Weights of a small transformer language model.
Size: 11 layers, vocabulary 7328.
Architecture: RMSNorm before each block, rotary positions, no biases in attention or MLP, untied embeddings, attention and MLP in parallel.
Training: 611M tokens, 6395 steps.
MLP neurons of a small language model. Each row is named by its layer, matrix (down: output weights) and neuron, and shows model dimensions 144-207. Each number is 128 + 32 x the weight over its row's rms, rounded and kept within 0 to 255. A neuron's up and down rows have the sign that makes its largest values positive.
After each neuron's rows, "fires before" lists the tokens most often just after its 100 highest values on Wikipedia text that the model never trained on.

L6.down31 [149 111  98 144 149 156 123 137 137 141 127  93  95  80 146  83 146  89 144 114  99  69 122  85  84 117 143 101 168 166 108 147 139 125 149 151 134 137 154 104 128 118 173 149 124 107 113 141 156 134 130  66 134 125 133 148  72 148 100 150 165 157  65  98]
fires before: "\n\n", "\n", "==", "The", "==="

L3.down374 [154 133 130 160  89  65 113 166 126  81 184 155 134 129 181 101 193 123 188 116 188 171 112 156  65 141  74 121  79 111 124 158  74  96 108 111 159 133  99 152  77 116 116 145 136 182 122 111  92 128 168 137 117 148 102 141 158  93 177  76 107  92  88  72]
fires before: "1", "2", "15", "23", "12"

L2.down275 [ 85 101 141 112 171 122 152  81 161  88 104 153  39  89 136  69 153 127  93 161 109 132 133 131 123 118 131  89 109 163 115 112  94 134  79 121 131  91 126 131 131 135 144 154  96 187 155 120  94 118 109 155 180 123 127 105 169 142 153 144  99 104 169 136]
fires before: "1", "2", "0"

L3.down335 [160 208 160 129 174 164 133 150  93 103 124 121 163 192  82 173 150 108 138 104 164 152  74  63 164  60 152 139 127 100 124 138 146 130 145 128 137  90 181 151 120  93 153  91 145 159 128 107 144 161 145 103  67 145 103  95 134 126 166 110 104 148 148 131]
fires before: "2", "1"

L6.down464 [151 127 138 138 134  98 129  85 118  89 142 120 187 145 135 113 155  97 144 171  26 108 114  74  97 112 162  89 119 160 121 108 135  94 140 124 182  75 117 131  69  96 146 116 126  77 113  93 178 159 162 138  83  58  86 140 156 152 123 147  96 172 147 162]
fires before: "\n", "\n\n", " | ", "=="

L7.down233 [171 174  79 216  99 170  80  95 146 162 118 140 162 205 129 121 176 167 108 134 111  70 136 134 116 137  73 163 157 136  72  70  89  78 142 141 103 148 130 128 176 104 149 156 188 158 138  87  87 127 120 140 116 152 143 134 152 144 167 129 131 123 109 155]
fires before: "1", "2", "ve"

L2.down250 [170 118 160  89  58  99 129 175 158 136 138 145 189 112  85 134 156 130 180 171 151 140  92 109 164  81  99 167  97 113 140  93 129 178 175 102 157 138 183 157 127 111 130  31 116 151 164 146 168 134 113 112  99 142  82  98  90 194 141  91 103 156 145 129]
fires before: "2", "1", "ans", "is", "j", "ach"

L6.down533 [101 133  96 151 147  94 163 130 155 111 118 140 145 151  95 158 124  89 141 113 121 126  81 101 152  95 152 134 133 122 150  78 153 162 156 141 142 134 136 144 121 133 107  94 148 194 123 163 148 151 118 155 125 123 112 135 142 132 121 136 114 165 142 131]
fires before: "\n", "\n\n"

L3.down624 [162 155 158 136 110 144 140 139 123 184 147  94 124 153  84 108 127 161  95 188 105 163 145  89 129 118 136 124 150 146 132 118 126 123  76 116 102  81 158 158 114 109 103 152 141 107 122 123 123  94 107 122 186 125 152 133 132  76 199 118 157 125 113 117]
fires before: "2", "1"

L3.down64 [ 74  86 177 139 107 128 106 167 159 174 189 174 210 147  92 220 102 174  93 141 163 171 156  94 105 153 176 160 138  78 112  98 133 138 142 118  91 154 138 137 126 161 176 118 101 127 159 138 119 138 110 154  87 122 162 108  58 105 209 126 174 116  68 154]
fires before: "2", "1"

L2.down228 [112 208  92  57  97 113  84 122 131 128 168 119 158 161 162 188 170 116  76 123 112  93 127 195 145 104 130 165 111 128  78 139 168 148 123 143 118  77 228  88  97 148 124 108 104 115 137 111  94 123 186 140 120 158  83 125 128 143 141  80  83  92 116 113]
fires before: "\n", "\n\n"

L2.down77 [189  53 143 137 164 156 144 137 119 108 126 113 145 152 118 117 146 114 131 145 146 149 126 116 125  91 178 152 138 103 164  77 116 108 164 115 104  99  89  98 160 139 147 142  79 104 127 142 106 152 102 145 119 124 132 153  84 117 178  79  96 173  77 159]
fires before: "1", "2", "."

L2.down241 [ 92 109 120 164 103 180 165 152  80 150  80 141 130  97  70 159 145 136 109  94 105  93  98 150 123 129 142 124 141 152 152 101 113 161 170 150  79 128 140 109 156 152 130 174 151  98 151 152 144 108  85  97 129 148 121  94 171  57 161 106 115 117  87 131]
fires before: "\n", "andidate | Votes |", "z", " Re", "x"

L6.down55 [129 132 128  90 163 102  92 106 108 139  67 132 164 126 106 200  89  56 114 126  88 103 146  50 154 146 129 127 126 212 112 103 211 141 128 164 161 191 145 138 133 149 142 122 138 116 199 158 137 131 131 136 101 110 138 131 103 129 156 116 125  95 134 172]
fires before: "\n", "\n\n"

L6.down528 [157 103 125 122 156 146 168 141 105  83 175 145 161  99  89 153 120 109 142 122 121  99 122 123 136 114  94 129 183 119 116 100 135 103 105 163 112  73 133 135 107 151 177 162  38 115  67  93 134 116 124  90  97  99  84 105  56 150 131 108 157 115 142 167]
fires before: "2", "1", "de", "ide"

L6.down541 [160 115 116 146 146 142 126 237 105  85 137 208 113 161 138 121 110 134  82 100 151  71 146 154  99 132 138 178  98 139 109 113 118 168 140  82 136 178  65 141 193 128 170 171 175 154 100 111 154 130  86 174  98 119 153 106 104 132 168 175  98 106 155 160]
fires before: "\n", "\n\n", "as"

L7.down250 [128 102 138 153 131 152 100 141 175 133 148 107 158 161 149 138 167 112 119 120 136 126 110 120 149 114 141  86 107 113 103  92 155 131 162 139 130 114 125 124 148 122 147  97 148 152 125 121  95 132 123 127 128 114 137 125 123  97 111 141  90 118 123 116]
fires before: "\n", "\n\n"

L3.down377 [ 69 135  46 112 119  95 130  95 133 134 118 138 138 157 113 159 168 134 102  87 134 118  94 119 149 108 124 162  99 114 134 159 180 108 139  83  89 167  70  83 103 122 159  98 190 104 131 123 168 162 163 113 121 117 146 166 122 141 123 156 115 151 169 150]
fires before: "\n", "\n\n"

L2.down201 [141 122  81 106  64 134 155 111 132 102 109 134 126  95 128 101 156 139 103 119 126 121  95  85 117 111 130 188 113 153 114 148 163 129 107 167 120 146  86 121 107 106 139 154 118 103 114 101  74  97 117 177 127 103 123 126  92  60 137 147 147 116 134 137]
fires before: "6", "4", "3", "5", "8"

L6.down365 [ 77 130 158 148 132 104  93 105 106  90 115 104 145 107  85 107  34 113 146 112 178 123 137 118 103  78 169 139 143 111  61 124 127 122 130  83 160 166 191 127 133 106 103 164 110 115 119  88 144 140 132 140 137 119 111 101 180 170 117 171 184  82 119 146]
fires before: "\n\n", "\n", "ed", "."

L2.down357 [124 165  96  67 107 153  98 159 107 164 122 141  95 168 111 138 119 160 117  78  87 125 138  94  77 163  68  68 128 124  97 111 113 135 124 153 114 142 110 142 131 105 131 110 135 161 172 110 136 164 177 110 113 180 162 112 140  93 106 122 134 119  84 103]
fires before: " | ", ".", "–", "8"

L7.down7 [122 173 170 135 129 138 162 110 123  97 109 187  96  85  73 162 136 103  91 172 152 110 105 103 129  96 151  85 108 129 131 168 132 140 186 151 138 138 138 105 110 176 127 130 137 114 143 167 132 109 131 106 118 143 143 106 120 100 109 149 146 128 111 107]
fires before: "\n\n", " The", " This", " These"

L2.down322 [108 122 204 159 163 120 160 120 121 104 151 153 165 146 146  88 112 148 151 175 134 155 148  77 177 156  99 141  85 146 160 134 107 167 122 144 104 148  83 138 112 139 159 188  96 117 108 133 102 114 123 181  92  95 101 127  82 124 147 161 134 107 126  95]
fires before: "1", "2"

L3.down137 [ 72 107 105 119  85 109 141 147  67 101 137 125  91 108 146 122 131 113 133 116  86 115 103 129 129 130 174 176 130 134 129 125 135 157 120 139 177 174 116 125 135 165 167 110 173 158 118 220 147  94  92 118  99 115 139 151 144 132 161 116 152 124 187  78]
fires before: "\n", "\n\n"

L6.down384 [110  87 178 144 150 126 117 143  97 136 131 128 144 109 159 112 155 126 132  93 183 130 155  77 150 117 144 156 151  83 104 156 153 112  76 105 179  75 126 121 132 110 187 109 158  99 112 182 115  74 101 137 103 122 108 162 172 173 126 200  88  37 125 144]
fires before: "0", "1", "2", "3", " \""

L2.down678 [184 129  88 148 160  62 119 134 103 143 125  88  84 132 190  96 143 138 148 200 111 124 158 135 126 149  80 148 176  78  88 158 155 156 181 148 161 104 133 116 161 120  91  95 128 183 100  91 154 123 102 144 139 131  84  95  86 155 159 111 116 131  80 136]
fires before: " | ", ".", " |  |", " |", ","

L6.down426 [194  93 153 157 129 124 108 116 120 101 123  99 124 129  71  89 165 153 110 204 133 121 180 152 119 123 167 101 141 154  87  90 133 147 106 160 155 119 106  98 107  97  97  55 158 143 108 114 107 164  78 110  80 186 192  50 132 135 147 110  86  55  75 141]
fires before: " | ", "–", " |", " Democratic", "100", "; "

L2.down79 [154 142 141 131 180 117 109 121 126 125 103 142 106 142  87 158 126 114 157 142 141  94 104  97 139 108 177 129 133  59 157  91 144 136  87 105 211 127 111 101 143 131 128  76 116 146  67 136 156 178 104 128  83 149 161 127 142 163 158 115 115 168  89 140]
fires before: " | ", "1", ":", "2"

L3.down477 [149  96 110 116 136 109  76 153  86 110 150 156 188 164 164 122 164 120 142 113 156 123 149 185 151 134  97 119 161 149 142 126  79 106  91  98 107  92 137  99  99 153 134 134  85 143 170  58 119  76 101 130  86 140  93 118 141  63 154 160 119 117 103 134]
fires before: "1", "2", "100", "59"

L2.down695 [123 151 117 164 153 125 183 153  86 134 134 102 101  95 174 152 122 138 105 142  83  90 121 177 140 112 115 199 120 158 142 134  86 121 124 138 169 144  65  99  67 198 110 122 155 159  88 104 133 165 118  78 155 151 112 116 177 127 164 128 132 167 143 124]
fires before: "\n", "The", "\n\n"

L3.down519 [129 105  94  57 143 159 124 107  58 184 110  99 122 107 126  91 139 122 121 160 102  77 126 158 128 121 125 138  90 130  71 128 132 156 158  94 147 137 189  54 175  98 101 130 133  94 153 132 147  67  95  96 129  91  98  84 122 159 128  80 148 138 112 106]
fires before: "\n", "\n\n"

L6.down155 [208 144 176 104 151 101 116 154 155  93 178 100  92 213 170 170 124 144 126 160 122 158  59 101 111 117 112  87 110 144 121 131 113 154 119 136 119  80 113  98 136 123  85 156 133 119  75 127  82  96 151 169 164 133 163 114 117  70 107 144  93 149  44 181]
fires before: "2", "1"

L6.down398 [110  94  98 148 153 117  93 143 136 129 144 144  99 159  91 115 115 140 108 115 181 181 138 144 106 120 157 195 106 138 141 174 190 132 131  90 110  99 146 166 127 105 160 128 130  92  92 145 144 107 130 155 128  78 112 140 151  38 156  90 166 138  86 150]
fires before: "\n", "\n\n"

L7.down683 [133 160  99 176 123 147 112  84 156  89 112  95 116 132 145 137 145 117 116 129 121 165 117 126 134 166 100 109  51 163 124 163 165 142 103 164 209 110 156  54 150 126 114 188 139  98 140 145 169 131 146 176 104 170 126 124 155 125 130  94 134 128 122 167]
fires before: "0", "1", "2", " |  | ", "4", "IS"

L6.down525 [112 106 169  72 137  89 156 140 139 124  97 126 182 110  98 114  95 112 149 111 120  99 169 109 153 138 156 116 124 163 116 101 147 152  94 105  71 155 187 121 139 125 135 106 134  85 116 194 141 183 125 132 116  79  95  91 144 148  81  56 123  79 136 143]
fires before: "\n\n", "\n", " He"

L2.down460 [137 117 112 123 114 145 136  75 150 141 140 158  59  93 126 132 145 147 171 127 134 137  86 136 185 157 102 117 104 115 159  84 144 122 126 124 129 153  94  86 139 121 159 131 210  76  90 114 144 133 175 134 114 115 188 139  99 137 179 135  96 124 126  94]
fires before: "\n", "\n\n", "E", " H"

L3.down616 [149 168 132 108 163 126  86  99 182 154 120 110 157 116  79  77 136 112 111 104 147 121 136 161  73 125 160 133  90 206 120 193  90 116 104 112  73 204 144 106  99 151  89 149 147 156 107 118 137 116 162 152  86  80 178 150 177 137 132 121 112 128  82 179]
fires before: "0", "2", "de", "1"

L7.down204 [143 162 148 114 145 164 211 142  74 155 111  78  88 170 139 102 134  85  92 170 180 104  78 187 104 195 141 139 165 130  58 156 101  73 166 178 114 135 130 122 143  80 191  99 116 128 144 101 134 165 116 120  95 182  72 117 124 190 111 130  70 102 109 126]
fires before: "1", "2", "4", "3", "9"

L7.down80 [137 137  97 167 127 113 100 172 148 115  99 116 129 133 135 108 184 185 145 132 148  70 126  89 149 112 128 111 125  80 118 178 117 109 147 134 156 125 102 117 141  62 138 152 181 116  87 153 140  88 114 102 148 118 109 169 120 171 113 102 111 149 186 104]
fires before: "\n", "\n\n"

L3.down462 [ 74 102 112 168 127  74 152 104  98 100  95 117 135 124 133 161 173 160 100 171 130 137  24 158 107 171  95 204  49 120 117 170 162 141 135 124 145 108 118  79 112 162 117 149 178 123  96 129 164  87 129  77  89  89 188  92 200 144 135 190 176 136 122 126]
fires before: "\n", "\n\n", "The", "u"

L2.down585 [116 178 194 139 155 114  53 137  96  81 195  39 113 166 139 124  67 128 151 142 125 113 107  91 121  78 163 129  87  80 154 117 119 160 138 144 176 151 131  43 137 132 125 143  95 120 151 123  89 132 215 118 102  77 118 135  99 137 137 131 121 119 123 128]
fires before: "% |", " m", " | Q", " |", " | ."

L6.down597 [113 139 102 167 157  94 145 163 193 107 118  50 144 213 143 139 134 133 198 100 150  81 110 121 137 128  97  73 158 108 141  91 162 174 119 115 158 148 108 126 109  86 162 148 170 119  98 107 181 173 137 120 110 150 130 133 125 115 145 115 159  96 124 100]
fires before: "\n", "\n\n", " |"

L7.down520 [135 128 135  69  66  81  91 144 133  84 168 148 124 120  74 133 151 147 106 114  93  99 123  97  93 134 135 183 155 133 123 107 110 110 119  94 121 127 164 155  50  61 131  78 166 143 115 113  95 128 144 134 132 203 141 128 147  53 193 136 147 154 188 143]
fires before: "1", "2"

L3.down404 [138 167 105 119 182 129 170  95 124 119 152  85  89 139  74  80  83 122  49 150 121  84 139 168 159 152 147 140 113 114 164 113 130 129 145 125 173  84  80 114  93 110 133 157 116 190  83  37 173 114 115  89 140 106 167 131 117 105 125 104 163 119  56  94]
fires before: " | ", " |", "% |"

L3.down496 [ 81 103 124 158  80 114 145 129 189  96 128  81 123 101 117 158 149 139 159 162 172 113  70 177  92 126 139  95 175 136 174  97 168 128 103 115 109 123 122 121 157  65  99 109 120 145  85 117 102 116 158 119  76 127 151 144 148 159  92 130 105 101 158 144]
fires before: "\n", "\n\n", "2", "ol", "1"

L3.down112 [ 56 124  69 125  89 160 134 111 103 161 115 144  45 145 117 134 108 144 153 111 120 133 102 128 152 150 154 123 103 152 163 103 118  97 124  92 104 150  97 153  96 132  72 130  80 148  79 150 109 118 159 111 146  91 128 101 109 133 137 138 160 126 133 119]
fires before: " |", " | — | —", " |  | ", " | K", " | H", " | USA"

L3.down180 [157 139 138 141 113  64 122  98 123 127 109 157 105  97 225 119 142 100 125  85 131 115 121 145 124 117  99 140  64 129 171 115 143 112 162  39 173 112 203 102 132 142 108 166  84 134 138  63 110  58 104 113 117 161 124 108 103 149  78 156 111 189 163  96]
fires before: "\n\n", "-"

L6.down386 [119  85 186 121  98 104 132 120 111 172  74 124 132  85 167  99 153 157 171  99 112 156 119  90 151 193 136 151 109 105 127 135 146 192 190 122  78 104 116 160 143 153  67  74 112 141  93 141  98 116 127 101 141 137  97 114 177 148 159 190  91  93 146 112]
fires before: "0", "3", "2", "4", "5", "6"

L6.down482 [168 176 119 169 113 137 116 155  71 167  98 134 224 133 122 137 124 179 132 106 163 150 168 152 168 136 101 123 154  70 134 115  99 143 167 155 107 105  98 129 179 158 186 202 155 151 154 165  66 110 137 130 123 151 130 124 116  89 136 148 182 104  91 134]
fires before: "\n", "| ", " |", "4", " | — | —", "|---|---|---|---|---|"

L7.down532 [162 150 106  83 174 156 132 103 129 197 135 104 134 136  82 151 117 200 100 120 113 128 124 134 139 149 130 118 146 143 118 105 118  81 156  67 148 187 130 145 171 167  96 206 135 141 130 169 140 108 113 118 174 144 110 130 110 101 118 147 143  72 151 178]
fires before: "\n", "–", "| ", "1"

L3.down262 [129 170 138 189 180 114 126 189  92  98 164 128 121 189 136 159 181  97  82 109 136 123 166 142  98 116 197 120 147  88  88  82  79 132  98  86 209 134 143 116 127  95 118 114 112 179 155 166 140 103 110 142 124 160 112 198 120  84 177 149 115 121  92 150]
fires before: "===", "==", "=", "| ", "===="

L2.down119 [ 98 166 121 123 125 160 136 111 208 156  94 141 150 189  93  71 103 181 139 142 137  56 115 115 131 107 159 203 167 126 169 126 150 149  75 178 111 112 137 174  81  92 131 116 137  55  42  93  87 115 114 145 114 137 130 148 130  97 117 155 128 130 162 150]
fires before: "6", "3", "4", "1", "0", "9"

L6.down521 [119 180 125 127 197 108 136 131 180  81  72 203 101 127 117 184 172  27 146 102 150 194 144  86  98 132 109 124 111  95 143  85  91 145 139  80 137 115 138 128 117 139 112  86 121 221 134 136 164 124 169  98  39 131 154 112 123 166 111 133 136 133 132 105]
fires before: "\n\n", "\n", "==", "===", "The"

L2.down388 [115  96 121  53 110  67 122 150  68 100 153  82 118 165 165 173 141  90  98 165 129 113  66  64 203 127 121 147  88 160 142 124 138 156 119 137 125 152 185  47 192 129  83 137 177 122 146 137 166 102 103 107 170 151 123 115  98  82 125  72 195 138 152  86]
fires before: "\n", "\n\n"

L6.down128 [112 123 152  95 105 112 128 169 134 166 150 147 120 150 115  53 178  91 140 131 139 154 135 128 105 129 131 152 165 115 148 142 100 152 135 101 158  95 150 152 131 117 153  46 112 185 187 130 142 135  72  80 122  97 105 102 136 119 170 137 130  93 125 117]
fires before: "\n\n", "\n", "==", " career", "===", "The"

L2.down666 [102 143 126  89 130 123 104 144 133 130 140 114 168 155 101 148 154 128  94  98 164 134 147 140 108 131 135 159  96 123  86 155  93 139 140  78 129 101  58 127 212  98  57 126 164 187 138 166  66 167  99 172 111  99 125 146 112  71 123 168 195 137 136 155]
fires before: "\n\n", " The", " This"

L6.down404 [126  86 171 116 154 104 143 127 183 103  99 135 159 188 104 124 164  91 118 163 130 119  88 126 122 122 128 125 104  98 147 110 148 152 183 108 146 146 111 130 165  85 145  51 136 142 151 118 169 138 132 178  69 104 116 164 128 125 119 174 115 134 154 158]
fires before: "\n\n", "\n", "==", "==="

L6.down557 [156 144 123 167 116 169 168 114 133 162  70 171 107 124  95 114 122  70 134 133 186 112 142 140 150 156  95 157 176 132 159 121  72  75 137 137 159  98 150 132 104 151 130 110 195 152  97 117 191 130  71 162  89 168 129 100  98 116 109  91  76 122 133 106]
fires before: "\n", "\n\n"

L2.down565 [179 112 173 169  90 199 145 165  88 172 142 151  99 126  87 152 144  71 123  89 118 197 140 150  63 169 134 188 144 105 131 179 113 115 150 142 103 157 148 132 111 110  89 116 155 135  86 129 117 161 132 155  79 184  88 133 132 172 132 157 141 154  92 115]
fires before: "1", "2"

L3.down130 [103 139 101 158  81  83 128 142  98  93 150 162 179 168 130 192 135 146 132 116 129  68 141  92 105 168 148 157  79  90 137 109 163 142 133 117 131 169 180 100  96 139 114 104 134 139  79 108 120 144 147 133 157 169 157 158  91 138 170 126  94  77 120 119]
fires before: "\n", "\n\n"

L2.down534 [ 90  69  83 131 135 154 151 133  41 121 133 157  77 189 145 188 128  87 162  98 188 211 117 180 107 114 118 150 143 113  87 136 164 163 113 131  91 169  77 105 115 111 181 203 154 102 100 133 137 144 117 178 170 115 133 131 134 118 133  65  97 169 115 124]
fires before: " | ", " |", "; "

L3.down83 [128 117  97 106  94 132 101 140 140  94 162 137 126 126 149 102  85 133 136 163 121 136  77 185 122 161 153 108 121 168 104  70 134 150 174 107 133 108 146  98 117 165 143 131 134 145 149 168 140 141 114 167 119  81 120 108  80  95 155 133  76 165 126 124]
fires before: "\n", "\n\n", " Re", "op", "ision"

L2.down105 [135 184  84 123 125 132 165 154  81 133 150 125 146 140  89 154 116 135  85 110  92 159 200 160 144  59  73 136  75 198 118 146 109 107 158 166 164 109 118 133 192 147 113 175 121 100 120  83 117 108 183 110 140 108 158 167 112 176 162 155 136 137 103  99]
fires before: "\n", "\n\n"